Part of a small language model's weights.
Size: 15 layers, MLP 768 SwiGLU, vocabulary 3195, 22.4M parameters.
Architecture: rotary positions, no biases in attention or MLP, untied embeddings, capped logits.
Training: a variant of Adam for these matrices, 910M tokens, 13881 steps.
MLP neurons of a small language model. Each row is named by its layer, matrix (gate and up: input weights) and neuron, and shows model dimensions 240-367. Each number is 200 + 30 x the weight over its row's rms, rounded and kept within 0 to 999. A neuron's up and down rows have the sign that makes its largest values positive.
Before each neuron's rows, "fires after" lists the tokens most often just before its 100 highest values on Wikipedia text that the model never trained on.

fires after: " E", " c", "E", " d", " re", "C"
L5.gate450,177,207,205,244,167,170,215,187,240,196,157,205,195,198,137,139,210,193,225,197,176,174,191,185,228,222,192,178,187,204,249,211,193,206,183,219,226,214,250,239,222,178,197,191,217,238,193,229,181,173,214,260,145,200,212,229,269,251,189,177,231,211,196,197,205,176,227,194,249,195,178,202,212,184,232,226,260,178,144,127,170,193,219,241,199,238,180,162,178,193,192,180,241,168,171,137,250,187,190,137,174,165,216,178,283,190,208,193,147,203,181,194,159,215,278,177,218,198,212,203,221,221,198,218,196,276,259,197
L5.up450,201,166,204,250,186,186,192,244,189,259,174,206,201,241,136,203,205,157,233,141,191,198,202,152,221,226,205,177,189,190,229,216,205,210,173,196,246,181,218,174,161,171,182,188,211,153,200,196,189,234,198,229,174,172,182,176,235,219,176,200,190,153,182,249,184,205,204,221,228,230,207,145,254,205,194,287,233,233,156,199,233,199,215,231,167,212,237,228,225,235,149,160,189,184,184,220,222,178,201,143,208,204,194,195,258,182,175,215,176,249,206,199,154,184,207,178,146,229,209,171,243,180,190,133,230,202,230,225

fires after: "\"", "-", " Gen", " dr", " A"
L9.gate498,194,210,170,217,183,244,180,200,174,196,143,195,202,229,173,189,232,246,172,212,189,198,138,193,174,178,235,161,220,198,185,136,180,171,226,203,203,223,237,166,226,163,164,154,249,149,255,216,205,159,207,213,169,145,245,152,210,213,193,206,224,211,175,224,121,229,209,210,237,228,198,171,190,226,201,187,189,147,225,162,159,176,210,221,240,234,197,205,170,192,217,207,250,212,206,160,216,206,221,174,206,224,222,187,253,175,198,197,181,291,202,159,195,209,187,169,272,115,182,160,235,234,202,136,198,192,200,199
L9.up498,214,204,203,179,164,215,160,212,202,167,206,223,194,224,219,188,218,160,225,187,177,173,135,205,200,206,207,231,184,222,208,226,194,224,206,194,141,213,237,237,193,171,154,177,186,222,171,204,170,207,223,190,189,153,249,140,183,184,149,268,228,208,196,242,219,258,140,140,184,196,230,166,224,213,178,193,160,171,214,202,200,238,176,148,194,226,168,182,186,157,227,205,201,212,175,247,199,204,161,217,201,253,222,243,188,159,226,202,195,230,225,161,222,225,199,199,212,183,178,164,267,168,201,141,196,166,215,223

fires after: "-", "2"
L7.gate674,119,187,214,207,228,207,220,211,224,205,186,215,173,194,195,198,200,196,170,177,193,210,252,239,220,218,191,225,242,208,223,190,185,169,232,148,203,217,223,245,214,233,217,177,213,157,220,199,169,240,184,174,186,174,218,173,272,223,235,219,190,179,176,207,136,235,212,217,156,184,225,216,207,214,196,194,174,161,180,185,192,191,235,207,208,201,186,225,210,178,131,194,204,170,171,221,232,171,260,170,237,209,198,212,197,159,124,211,200,186,189,195,194,210,148,207,181,164,222,173,209,181,240,182,151,209,196,178
L7.up674,223,179,156,185,231,223,169,197,214,218,198,179,163,181,191,228,248,189,186,210,201,218,167,210,206,191,214,177,171,219,219,200,179,216,221,235,169,189,213,212,187,219,194,130,219,238,187,242,184,162,207,217,209,128,203,201,139,238,174,181,126,172,159,200,185,190,202,208,176,226,207,168,241,180,249,200,179,139,187,190,200,194,178,155,239,167,255,216,144,207,215,230,228,154,165,224,250,179,198,166,233,237,226,175,168,210,218,170,201,192,183,158,198,152,191,161,228,169,190,147,233,205,198,222,212,210,236,269

fires after: " 0", "s", " —", " ", " 1", "als"
L6.gate56,152,211,168,166,187,151,241,203,202,161,177,213,246,232,183,185,218,246,157,185,202,233,209,193,172,227,244,139,212,182,233,151,176,171,205,193,139,177,202,177,188,208,163,150,240,172,172,184,212,201,156,204,218,196,186,156,129,186,222,224,205,156,233,208,168,176,184,180,193,205,146,269,233,201,162,152,219,172,187,140,180,178,186,211,174,202,155,159,189,139,211,224,226,228,157,195,199,181,189,214,208,176,143,201,208,205,176,201,186,190,186,128,210,176,225,245,201,167,188,223,172,166,239,211,202,179,235,233
L6.up56,213,222,262,212,212,210,183,252,197,205,187,247,160,198,228,204,257,195,210,115,217,166,225,183,197,144,245,205,200,213,201,195,217,189,169,193,200,189,194,198,185,221,179,259,175,251,182,188,224,207,195,213,197,227,227,203,216,225,196,154,216,197,150,204,239,188,173,221,171,161,208,184,231,212,201,239,170,209,177,163,226,260,203,190,205,158,207,213,190,188,164,230,220,213,231,210,178,252,217,246,188,289,207,201,215,193,162,175,227,237,156,147,191,134,178,189,223,215,234,176,188,159,146,201,194,156,227,168

fires after: " B", "eb", "B", " b", "p"
L3.gate180,183,218,213,217,177,162,234,201,208,177,174,201,165,193,172,181,236,177,203,142,224,207,238,181,167,188,240,182,205,189,188,201,173,174,229,191,173,187,196,188,231,226,140,238,276,198,206,227,187,177,135,222,210,203,227,204,230,211,219,219,246,166,240,173,189,164,189,181,174,191,157,186,199,254,222,157,197,261,202,190,228,212,257,170,170,180,174,220,185,247,189,157,194,211,183,189,196,234,238,176,217,204,172,226,242,204,208,198,232,196,153,212,191,198,162,146,190,199,182,153,165,167,179,178,162,170,173,213
L3.up180,166,211,176,165,157,246,205,179,160,212,156,198,196,202,201,225,181,269,233,226,265,240,148,123,191,185,168,225,214,145,202,266,236,187,213,170,232,203,214,222,159,180,204,224,144,198,159,251,230,186,174,154,199,222,236,255,219,210,204,196,220,251,258,192,216,215,236,209,171,204,194,201,220,208,192,203,153,202,184,205,197,188,197,154,182,215,174,223,232,241,165,186,204,245,199,184,176,228,178,157,212,220,196,175,185,240,187,180,174,211,229,229,200,257,160,181,215,181,214,146,198,177,223,173,196,163,166,188

fires after: " S", " ag", " s", " A", " un", " r"
L4.gate307,188,196,173,252,203,230,241,110,237,163,141,162,192,203,191,194,237,222,133,178,161,199,144,205,145,164,173,152,224,236,195,220,207,237,227,188,160,176,201,191,186,181,243,230,228,134,171,235,220,217,168,218,207,224,214,184,183,183,250,166,179,151,244,152,202,181,214,180,170,230,245,172,191,185,163,208,183,249,146,152,239,116,203,210,213,178,194,141,179,198,215,191,239,151,229,189,193,164,164,188,197,184,176,216,219,201,182,220,170,236,237,205,167,152,210,217,220,217,199,168,160,214,189,227,197,180,233,167
L4.up307,195,222,148,184,150,195,240,257,182,140,171,191,152,183,202,221,244,196,221,213,210,184,163,195,181,191,173,166,200,157,154,231,181,247,201,221,175,138,219,210,170,171,197,208,162,105,249,189,206,235,178,213,191,135,226,168,240,194,220,147,216,200,242,219,212,230,231,224,199,196,221,135,194,163,185,204,181,178,211,211,205,171,217,164,200,158,237,201,174,220,218,218,240,227,172,228,198,198,187,165,223,99,223,221,215,230,224,226,207,191,217,178,193,202,154,184,141,241,262,219,182,185,135,185,186,195,207,168

fires after: " P", " K", " V", " R", " k", " T"
L5.gate564,217,217,234,155,160,219,245,217,187,184,204,218,238,158,197,165,229,204,163,204,205,169,182,176,172,231,244,148,197,232,185,168,225,177,162,228,223,193,159,216,191,231,226,195,175,206,191,173,266,191,201,143,172,184,196,236,223,176,214,179,211,204,201,206,213,186,151,196,225,230,180,223,226,187,180,209,239,174,192,187,235,137,225,192,181,203,223,187,165,243,215,173,236,214,183,211,189,173,178,146,145,167,193,207,254,198,224,224,238,203,215,212,208,223,145,198,247,205,174,173,240,170,181,181,207,228,163,210
L5.up564,137,215,209,147,180,203,185,172,187,210,166,172,168,208,211,171,229,186,205,175,211,206,171,137,164,246,219,150,251,182,221,270,193,194,206,250,176,235,176,208,187,202,217,184,181,231,188,195,251,196,210,196,201,181,160,196,168,254,235,197,180,228,155,214,237,257,176,223,177,219,245,190,245,256,190,215,214,215,200,200,218,272,247,171,261,172,225,219,153,181,200,201,198,127,200,216,198,215,197,179,218,159,196,187,197,201,214,204,174,222,183,210,186,208,186,210,210,166,153,208,192,197,169,241,228,227,168,211

fires after: " C", " T", " k", " Z", " Ch", " L"
L4.gate380,219,235,186,184,172,179,168,198,174,159,201,186,193,147,168,217,242,204,153,178,168,261,194,218,197,228,188,227,213,169,216,223,157,131,223,226,218,219,220,119,174,168,244,182,237,149,220,190,205,174,196,204,178,176,189,246,182,260,211,182,193,219,210,171,160,222,181,240,252,195,213,261,230,142,186,260,243,144,166,199,134,191,249,205,223,213,195,143,189,179,188,172,210,164,183,180,217,211,198,154,180,177,206,131,240,207,218,208,216,248,140,195,181,167,130,203,230,154,167,189,205,191,188,195,198,209,232,181
L4.up380,158,250,233,192,213,238,158,216,150,179,192,150,170,224,212,195,224,198,210,164,160,146,257,230,170,239,166,190,237,243,199,222,195,169,162,139,201,245,205,204,182,255,209,188,156,156,152,249,236,221,215,269,184,184,221,174,139,203,206,185,259,212,192,162,205,230,209,206,209,168,276,229,210,185,264,272,140,171,208,185,223,229,231,219,177,222,207,181,200,215,248,146,217,222,192,195,194,188,157,147,216,221,194,180,204,184,236,199,203,194,154,192,210,209,166,207,224,172,232,208,178,194,202,163,239,252,239,214

fires after: " v", " con", " c", " es", " re", " pre"
L4.gate717,143,273,223,193,176,223,172,185,204,185,163,177,163,190,177,190,247,180,180,246,163,230,216,196,200,237,142,137,181,150,179,192,143,241,192,228,192,214,199,227,210,218,267,181,187,220,208,198,245,218,185,210,156,158,200,168,193,226,269,142,219,179,248,153,215,248,230,221,151,204,250,231,244,141,201,234,248,161,187,187,217,230,259,204,245,162,169,204,198,177,168,185,181,163,181,206,184,225,192,181,249,173,192,209,286,201,178,214,185,223,237,148,164,247,204,245,196,211,172,192,186,188,208,195,192,201,216,190
L4.up717,187,166,203,184,219,201,183,209,200,189,204,176,197,187,194,200,187,210,192,189,209,224,178,162,220,223,252,219,138,197,207,237,198,212,150,182,233,146,213,200,267,209,248,208,141,250,240,190,231,254,228,212,231,219,244,202,184,184,209,150,204,137,189,159,223,244,182,220,219,180,202,209,283,180,192,216,226,173,189,238,145,210,223,151,186,183,180,210,195,188,207,134,194,232,168,153,189,188,183,204,219,225,205,175,255,266,173,160,218,213,244,215,214,233,261,193,188,227,192,200,228,253,171,191,210,185,225,182

fires after: " R", " Ed", "r", "en", "R", " P"
L3.gate496,182,217,172,178,151,248,136,169,175,220,202,199,245,209,174,174,190,232,201,220,197,183,233,179,234,253,221,138,227,216,245,209,269,202,196,190,201,276,216,108,167,189,224,236,253,220,200,165,206,190,218,156,239,144,252,235,175,227,163,242,200,221,210,211,211,156,193,150,207,161,220,285,251,207,189,279,225,188,210,198,164,176,159,193,197,145,188,203,211,200,232,173,206,194,175,199,240,199,231,159,178,200,177,171,224,172,204,216,220,256,200,182,233,205,154,190,194,200,180,191,181,243,173,229,200,194,170,178
L3.up496,178,240,242,233,240,179,201,251,199,244,193,200,154,223,178,163,194,197,149,180,229,208,197,181,216,194,246,153,198,179,175,200,259,223,244,226,215,165,140,205,208,172,214,163,162,175,144,172,224,237,207,162,210,192,236,197,213,218,189,177,159,169,224,132,184,184,181,216,207,253,209,265,184,219,218,249,238,112,192,198,196,203,170,147,209,192,240,229,199,194,216,227,195,248,157,225,194,153,183,198,177,147,196,224,209,214,212,208,186,230,249,192,238,221,178,256,185,146,163,214,219,233,176,225,150,158,164,205

fires after: " b", "b", " B", "ad", " G"
L3.gate217,163,201,141,209,182,229,236,201,180,134,212,154,135,185,215,226,184,169,193,176,185,176,168,225,257,142,194,184,197,217,201,214,182,245,183,198,221,218,194,223,229,224,157,227,254,179,227,204,243,163,200,229,212,172,175,211,162,171,216,230,212,199,215,211,200,233,243,195,177,242,165,197,195,216,216,199,195,171,188,173,176,234,196,249,244,211,161,203,154,225,230,192,210,229,224,212,212,178,224,232,246,222,197,210,201,199,198,238,186,216,121,174,169,228,242,188,204,225,202,195,169,204,233,216,224,166,222,238
L3.up217,194,152,178,209,222,210,198,185,221,168,253,195,237,234,194,227,174,252,259,182,180,192,222,201,171,170,213,325,249,244,100,210,187,148,224,158,218,227,163,193,259,175,198,190,234,189,215,212,203,197,210,167,157,174,250,222,235,220,154,200,172,179,156,237,239,237,240,238,186,204,173,200,201,238,202,240,159,178,227,178,199,224,168,167,189,178,212,162,191,201,176,211,145,183,167,255,223,115,238,171,172,207,199,164,158,205,163,212,220,164,238,212,196,236,166,163,203,210,239,187,240,242,179,205,221,182,201,181

fires after: " K", " L", " St", " ch", " G", " P"
L7.gate646,190,235,198,167,209,194,189,205,226,217,235,181,219,199,160,211,178,176,195,243,210,169,237,170,169,229,203,216,195,207,201,185,203,202,154,203,223,226,163,240,189,232,212,169,254,123,165,208,180,141,249,174,207,186,193,221,196,227,177,245,186,222,180,206,190,247,224,206,179,219,145,195,190,210,186,168,185,198,188,179,205,175,213,141,220,226,216,235,253,235,221,179,203,175,209,191,180,145,163,210,196,261,220,215,169,225,271,203,231,255,146,131,202,214,188,189,254,248,207,184,251,192,163,207,197,156,173,212
L7.up646,181,221,220,196,188,179,232,184,235,221,202,219,207,182,263,258,214,167,168,224,251,190,209,200,161,169,222,199,176,218,218,247,216,152,229,209,215,217,205,192,184,189,229,189,212,170,211,177,214,226,257,226,231,196,210,240,164,213,201,153,164,200,243,212,208,145,212,179,206,237,243,215,222,201,211,205,239,220,174,180,210,197,218,180,212,224,236,180,200,180,221,210,204,235,165,157,179,248,148,135,189,114,229,183,184,225,251,176,190,199,218,190,251,156,179,199,234,225,168,278,212,166,159,220,229,205,201,188

fires after: " S", " s", " V", "em", " K", " Man"
L3.gate277,166,211,180,203,193,235,223,179,198,148,194,207,147,194,196,220,204,231,170,279,181,187,216,158,146,233,165,228,227,213,222,210,180,162,195,221,221,198,178,193,197,236,244,219,197,181,193,219,254,194,150,245,266,227,217,213,215,202,211,164,227,190,151,178,243,193,218,238,140,196,124,253,196,243,195,230,185,136,164,193,134,154,179,193,207,202,228,134,189,215,211,175,222,190,180,212,234,213,198,187,163,236,168,196,195,210,229,236,230,219,210,249,198,255,235,214,236,168,195,226,164,214,222,210,232,236,191,187
L3.up277,172,190,196,197,162,223,199,171,185,160,243,222,226,196,149,233,213,141,227,209,221,135,156,179,223,208,226,184,220,209,189,234,216,201,130,176,192,149,185,202,185,209,252,209,169,177,208,258,213,236,220,203,229,135,178,198,196,211,209,162,205,160,198,189,210,187,131,215,188,198,217,182,210,172,142,135,180,179,229,191,159,200,241,212,224,140,194,170,181,216,146,224,231,194,152,215,212,219,182,215,121,181,196,165,217,243,220,210,205,232,234,215,194,157,250,241,209,224,159,258,222,247,173,213,234,241,239,190

fires after: " un", " sc", "-", " G", " gr", " gl"
L9.gate14,114,190,199,182,194,186,177,169,155,146,170,193,205,244,171,217,204,219,218,171,192,170,243,185,197,166,149,169,194,227,244,191,171,242,208,202,200,230,198,250,176,187,212,208,244,211,184,250,198,199,183,199,143,155,170,200,216,227,201,199,205,168,159,204,230,208,244,187,193,202,182,175,214,200,194,155,216,206,180,246,224,196,179,200,181,223,210,218,197,179,114,173,168,204,227,187,197,237,158,199,261,140,181,213,239,180,216,234,229,252,227,151,214,242,233,218,197,233,256,221,230,216,211,183,184,207,178,185
L9.up14,180,187,233,210,236,181,187,238,190,169,198,214,202,163,211,265,166,167,212,258,154,220,243,232,181,179,194,165,203,236,211,261,135,173,228,158,151,207,227,209,223,182,209,223,226,214,186,177,230,177,212,188,220,240,216,186,199,203,205,169,207,189,152,187,193,232,153,173,181,166,179,186,235,163,175,222,177,224,167,232,257,214,226,240,226,194,164,173,204,171,179,174,174,198,196,213,189,228,161,199,145,211,176,119,177,223,209,157,175,169,189,204,232,227,230,155,167,173,262,186,144,200,233,232,189,230,192,195

fires after: " N", "ar", " Col", " fin", " re"
L5.gate82,177,225,166,167,182,241,219,209,203,207,222,221,221,207,175,206,185,221,189,218,166,169,278,244,193,198,195,147,248,159,185,176,192,142,189,176,223,201,220,194,192,243,166,196,199,198,178,196,221,165,159,211,224,200,184,191,202,229,212,175,227,201,222,210,239,219,165,222,175,240,212,246,208,232,227,223,236,117,236,175,176,194,244,148,232,139,143,177,178,189,176,168,190,204,143,180,219,201,186,165,231,277,171,204,231,219,210,150,209,214,190,155,249,189,207,222,228,244,194,257,205,218,209,217,188,196,202,190
L5.up82,185,210,200,190,172,196,251,183,193,221,161,164,205,175,196,218,202,182,249,239,168,263,257,265,278,179,165,192,162,167,159,189,230,204,199,233,228,268,202,220,250,195,163,220,163,202,196,196,199,163,137,197,200,238,243,163,209,239,197,210,206,246,231,172,213,216,210,183,179,202,199,227,231,247,236,269,166,144,259,218,235,259,261,204,259,237,191,182,258,145,188,212,184,216,146,187,198,150,184,197,207,209,231,196,235,192,198,160,218,240,174,193,241,192,217,216,235,257,190,222,206,217,198,195,194,178,217,184

fires after: " D", " n", " d", "E", "s"
L6.gate357,214,172,164,183,180,162,201,151,150,185,194,215,226,200,226,183,216,224,186,170,167,238,149,241,214,248,239,185,180,219,231,184,182,216,220,194,175,234,210,140,215,168,195,139,237,188,159,259,163,169,194,202,168,187,184,207,193,205,203,166,240,239,197,232,140,149,243,175,178,203,215,234,236,229,259,176,207,243,147,141,177,188,158,208,179,203,200,184,120,223,176,217,195,218,211,202,226,174,201,157,243,197,238,134,205,226,205,228,190,271,171,147,156,163,169,221,166,204,222,199,215,160,144,207,218,219,197,214
L6.up357,203,190,208,229,237,219,222,207,151,209,149,203,264,205,194,185,205,211,169,201,207,197,111,211,233,200,220,197,214,228,231,206,196,141,215,155,199,262,223,191,234,229,178,215,218,185,261,231,181,186,238,194,203,195,196,214,149,187,181,157,205,173,202,211,177,251,218,154,226,228,178,222,216,212,165,225,202,255,174,194,203,162,111,195,156,232,192,128,183,247,164,217,190,251,135,215,208,188,174,253,184,200,171,209,191,175,177,213,157,254,152,220,227,184,221,179,142,196,190,230,214,170,201,249,258,176,260,198

fires after: ".", " for", " of", " to", " in", " M"
L12.gate297,162,209,166,260,183,217,238,151,103,203,222,195,229,176,139,175,205,217,212,234,173,196,186,222,218,181,181,231,192,215,232,210,172,193,171,267,158,273,122,184,232,161,210,242,217,195,216,177,194,257,223,174,277,151,175,210,243,206,226,154,212,198,190,223,222,223,191,183,212,202,155,184,183,199,257,184,228,202,201,207,213,209,217,244,169,167,223,182,194,172,217,191,187,198,163,237,136,222,224,214,192,195,224,181,173,241,220,199,242,197,193,162,185,184,199,183,234,189,187,178,220,144,212,206,210,183,183,210
L12.up297,217,207,197,183,197,218,263,167,229,229,178,183,194,141,234,163,218,220,196,212,247,227,163,205,258,235,232,209,220,217,165,190,167,204,221,202,203,234,203,211,205,145,175,207,176,159,213,199,208,200,243,252,191,214,176,208,197,256,240,224,247,212,200,273,220,233,208,151,178,168,205,181,244,234,200,194,261,244,203,196,227,177,244,226,154,201,197,229,173,195,209,184,195,191,199,200,188,252,190,200,191,179,237,170,247,164,188,183,210,221,207,176,158,232,235,177,227,169,185,193,199,169,175,204,277,202,188,184

fires after: " a", " was", "-", " his", " re"
L12.gate258,217,236,200,189,184,190,204,168,198,233,216,179,145,153,158,214,260,206,206,191,194,219,253,209,158,207,198,189,192,174,209,233,161,201,237,196,209,243,254,234,219,210,232,167,230,225,166,276,215,250,167,191,212,242,211,170,226,185,178,211,175,196,217,214,191,216,229,149,141,171,199,211,249,222,180,219,223,216,227,152,217,222,215,234,151,177,178,186,212,119,175,217,225,200,147,208,219,227,144,203,144,241,182,213,205,151,162,241,225,232,240,154,236,225,260,232,173,209,176,213,162,160,238,251,138,145,253,220
L12.up258,211,163,208,204,195,213,197,223,227,237,169,211,159,212,241,184,256,185,227,168,193,179,256,185,199,184,212,193,154,194,224,147,238,180,192,249,202,185,164,204,171,183,200,177,181,241,197,199,193,208,211,174,215,221,166,197,192,166,194,249,184,167,177,245,228,219,199,169,199,208,178,188,177,205,161,163,173,199,174,179,226,206,188,165,197,229,219,235,147,170,201,217,151,165,161,242,219,224,182,164,190,183,197,217,203,239,220,188,159,187,230,258,244,248,187,210,166,197,188,222,201,210,170,217,227,233,146,226

fires after: " ", "|", "-", " Re"
L6.gate54,140,225,202,193,204,213,197,175,208,181,185,192,184,189,161,220,175,216,200,207,227,235,224,213,167,255,258,191,151,231,180,196,216,177,204,251,189,258,216,218,165,254,246,131,233,208,209,133,166,184,192,185,156,207,183,161,256,207,232,199,244,195,196,176,215,260,180,252,188,213,235,236,255,213,208,236,246,193,263,169,178,188,209,189,298,153,157,155,215,175,243,227,216,204,197,212,262,154,227,204,152,210,208,187,221,210,164,183,143,230,205,150,206,191,181,220,195,239,186,155,215,201,215,181,169,225,170,197
L6.up54,195,166,215,177,200,213,188,177,183,148,197,204,178,200,224,213,231,186,208,213,190,206,215,187,154,241,144,248,203,185,173,234,165,209,202,195,222,183,220,209,187,180,251,267,189,200,151,181,184,223,184,244,239,193,220,180,174,229,183,200,150,226,168,183,183,217,181,254,165,209,203,168,186,218,186,223,199,157,171,187,256,295,170,229,209,196,205,206,189,221,170,219,192,215,155,240,184,209,226,228,231,145,268,233,158,242,199,185,177,193,220,188,226,230,224,210,180,187,190,171,224,161,175,165,186,207,193,224

fires after: "b", "ro", " United", "ish", " G"
L3.gate414,178,170,152,206,227,191,171,245,169,187,194,226,251,212,209,192,176,203,175,179,165,215,165,232,204,218,244,143,196,217,218,221,211,179,223,200,210,191,177,162,194,204,177,267,283,202,186,216,234,222,199,209,207,177,216,191,202,208,173,205,217,195,191,199,174,217,205,199,247,195,215,223,212,173,161,150,214,175,222,219,195,173,228,252,165,198,141,252,192,244,223,159,199,237,191,212,189,178,165,121,160,228,190,202,173,200,120,228,233,211,166,198,167,218,232,182,165,167,200,175,204,206,210,217,175,224,243,188
L3.up414,196,214,204,148,190,198,254,160,130,202,198,232,192,217,232,162,174,120,282,207,167,239,181,207,199,190,181,231,160,198,255,183,168,209,176,231,246,219,205,169,201,207,175,189,176,205,181,264,191,184,209,228,124,244,226,205,213,171,190,169,180,223,213,206,221,180,232,231,199,196,168,209,192,239,269,144,157,148,180,229,186,210,158,194,156,203,208,173,144,259,179,176,191,184,197,193,200,155,199,182,212,220,172,222,175,210,206,220,173,204,181,232,178,190,170,198,167,183,205,205,239,226,165,240,151,223,193,199

fires after: " p", " P", " T", "P", " sp", " Car"
L3.gate13,108,205,190,174,184,172,185,184,232,208,163,205,145,211,129,181,224,213,188,181,170,212,261,185,177,250,235,213,216,181,217,200,139,183,224,237,157,183,188,179,177,242,203,153,232,160,152,226,194,194,194,196,172,211,280,226,232,229,212,205,233,166,235,231,169,207,166,246,194,174,157,210,230,146,225,184,228,163,223,165,204,207,251,182,204,213,238,233,210,220,199,204,224,204,181,250,178,209,231,173,201,171,186,245,202,207,199,203,220,180,188,212,178,207,195,195,200,182,227,184,202,204,219,224,163,243,187,209
L3.up13,223,196,195,230,232,188,187,208,186,222,175,226,259,204,171,186,180,190,142,193,220,170,206,229,179,179,229,200,208,124,217,186,208,188,237,152,166,188,228,165,165,166,211,168,238,188,168,252,256,181,194,177,188,191,218,230,241,167,209,256,212,205,205,223,174,196,170,178,201,233,209,178,212,179,247,140,222,241,158,203,173,196,148,171,157,171,188,228,232,258,238,196,211,212,137,186,197,210,163,165,151,178,228,184,200,242,239,140,197,210,192,216,223,143,188,187,184,193,223,215,200,237,141,246,236,185,217,157

fires after: "."
L9.gate527,212,209,177,190,214,203,219,197,177,184,232,171,248,178,205,174,223,204,158,228,199,222,187,235,239,155,187,175,222,227,213,154,185,216,250,238,178,250,147,231,179,153,263,177,190,152,186,191,204,218,226,256,239,175,171,197,183,204,202,145,264,224,225,211,226,222,196,214,204,146,164,190,203,185,225,176,219,185,202,221,247,205,242,149,196,211,217,193,139,228,192,207,208,209,219,229,201,272,203,230,204,230,150,188,224,195,166,206,208,174,178,227,212,200,222,216,263,210,202,158,181,220,209,174,196,232,204,167
L9.up527,230,201,194,189,222,230,236,210,253,203,176,183,203,158,212,212,242,211,163,205,186,191,217,189,198,169,214,252,221,197,229,183,186,200,180,167,198,226,251,200,203,207,201,218,228,167,195,202,206,186,182,161,224,211,217,251,191,127,195,177,241,201,209,179,185,204,178,179,221,141,186,242,186,217,221,241,231,164,217,231,171,176,239,263,191,168,187,218,155,179,190,221,212,201,182,187,141,184,236,177,204,198,247,150,187,202,218,183,188,137,164,199,244,234,185,224,198,225,259,226,217,198,160,215,175,220,288,196

fires after: " T", " t", "T", " P", " p"
L4.gate746,150,185,162,222,190,164,214,171,160,173,198,206,198,221,191,169,168,153,189,185,221,204,242,205,193,269,210,216,227,177,230,199,153,190,194,199,154,186,231,176,199,177,151,180,156,129,186,179,231,164,199,164,179,189,238,149,171,149,235,230,185,236,210,177,222,143,163,230,169,223,204,195,219,216,245,214,164,203,194,138,257,168,216,148,196,202,234,202,140,229,180,182,205,225,199,223,211,152,166,212,187,223,214,192,172,206,227,185,202,206,167,210,155,237,154,183,254,199,208,181,173,213,211,180,148,184,199,170
L4.up746,161,240,168,208,213,250,197,173,143,180,215,175,242,182,198,211,164,212,292,201,211,242,228,246,178,170,204,214,176,247,201,242,239,216,252,207,187,211,194,192,215,185,224,215,172,207,203,204,210,207,202,252,174,210,198,210,179,151,235,237,245,171,204,200,188,195,193,216,131,218,156,188,201,228,212,155,172,214,288,197,166,202,196,195,210,174,171,190,213,205,195,215,224,195,187,220,191,140,221,223,122,250,228,201,203,232,220,150,216,196,192,182,234,185,243,190,217,183,180,204,227,207,195,215,207,179,196,224

fires after: " D", "d", " l", " J", " d", " G"
L3.gate328,219,192,193,191,183,212,224,169,184,161,212,243,205,213,151,181,214,201,173,232,159,202,209,201,171,181,243,197,208,193,194,211,239,189,189,209,188,229,219,221,215,195,238,187,267,194,211,190,212,151,167,218,184,183,188,229,207,258,250,166,175,193,201,222,230,218,240,213,228,265,143,162,227,190,209,230,205,216,165,199,190,173,193,183,224,194,220,211,215,258,174,176,202,172,161,217,236,213,266,224,187,202,216,202,224,185,206,245,232,246,198,199,167,208,160,253,206,159,227,203,196,129,216,195,166,203,211,140
L3.up328,189,173,191,214,167,211,162,178,121,167,201,222,208,208,195,190,219,187,225,233,213,237,205,213,229,204,200,202,241,182,193,208,180,181,199,195,191,221,191,209,225,173,226,205,142,215,150,222,199,179,199,210,256,204,188,201,198,220,221,206,177,237,196,165,229,180,216,222,163,129,228,199,179,250,230,174,217,176,236,250,205,204,200,233,225,240,141,176,236,177,245,239,196,216,226,159,174,155,150,176,246,182,237,183,228,206,209,193,256,219,219,158,204,223,241,185,250,201,234,194,178,137,257,163,145,213,256,238

fires after: " b", " B", " de", " w", "ed"
L6.gate482,226,241,189,240,166,228,216,186,236,158,238,220,144,210,228,232,206,151,175,133,188,220,180,216,199,215,181,150,221,202,201,212,218,215,132,151,192,234,247,193,224,201,204,206,235,253,170,218,232,198,156,178,192,186,237,226,219,184,180,234,204,189,232,204,180,187,208,146,160,179,235,215,193,227,225,179,173,176,158,216,186,185,262,203,197,223,127,190,201,197,214,206,196,160,222,209,207,221,178,153,217,206,221,195,157,156,172,234,211,189,159,213,156,208,197,141,198,189,152,210,167,213,180,186,173,198,180,236
L6.up482,156,223,194,216,208,209,159,244,191,224,172,165,157,194,168,157,209,187,185,192,206,213,240,182,187,203,196,202,184,224,199,284,179,205,178,195,191,209,223,219,261,247,211,217,195,187,201,214,222,189,175,227,172,141,201,206,178,193,194,212,153,210,224,167,193,203,177,218,168,260,196,173,234,177,189,181,203,182,225,262,223,227,246,213,203,152,213,200,198,217,221,206,199,169,200,191,227,223,234,209,191,171,204,182,196,213,187,266,238,183,216,164,171,224,139,208,240,182,154,155,170,141,210,178,210,189,170,163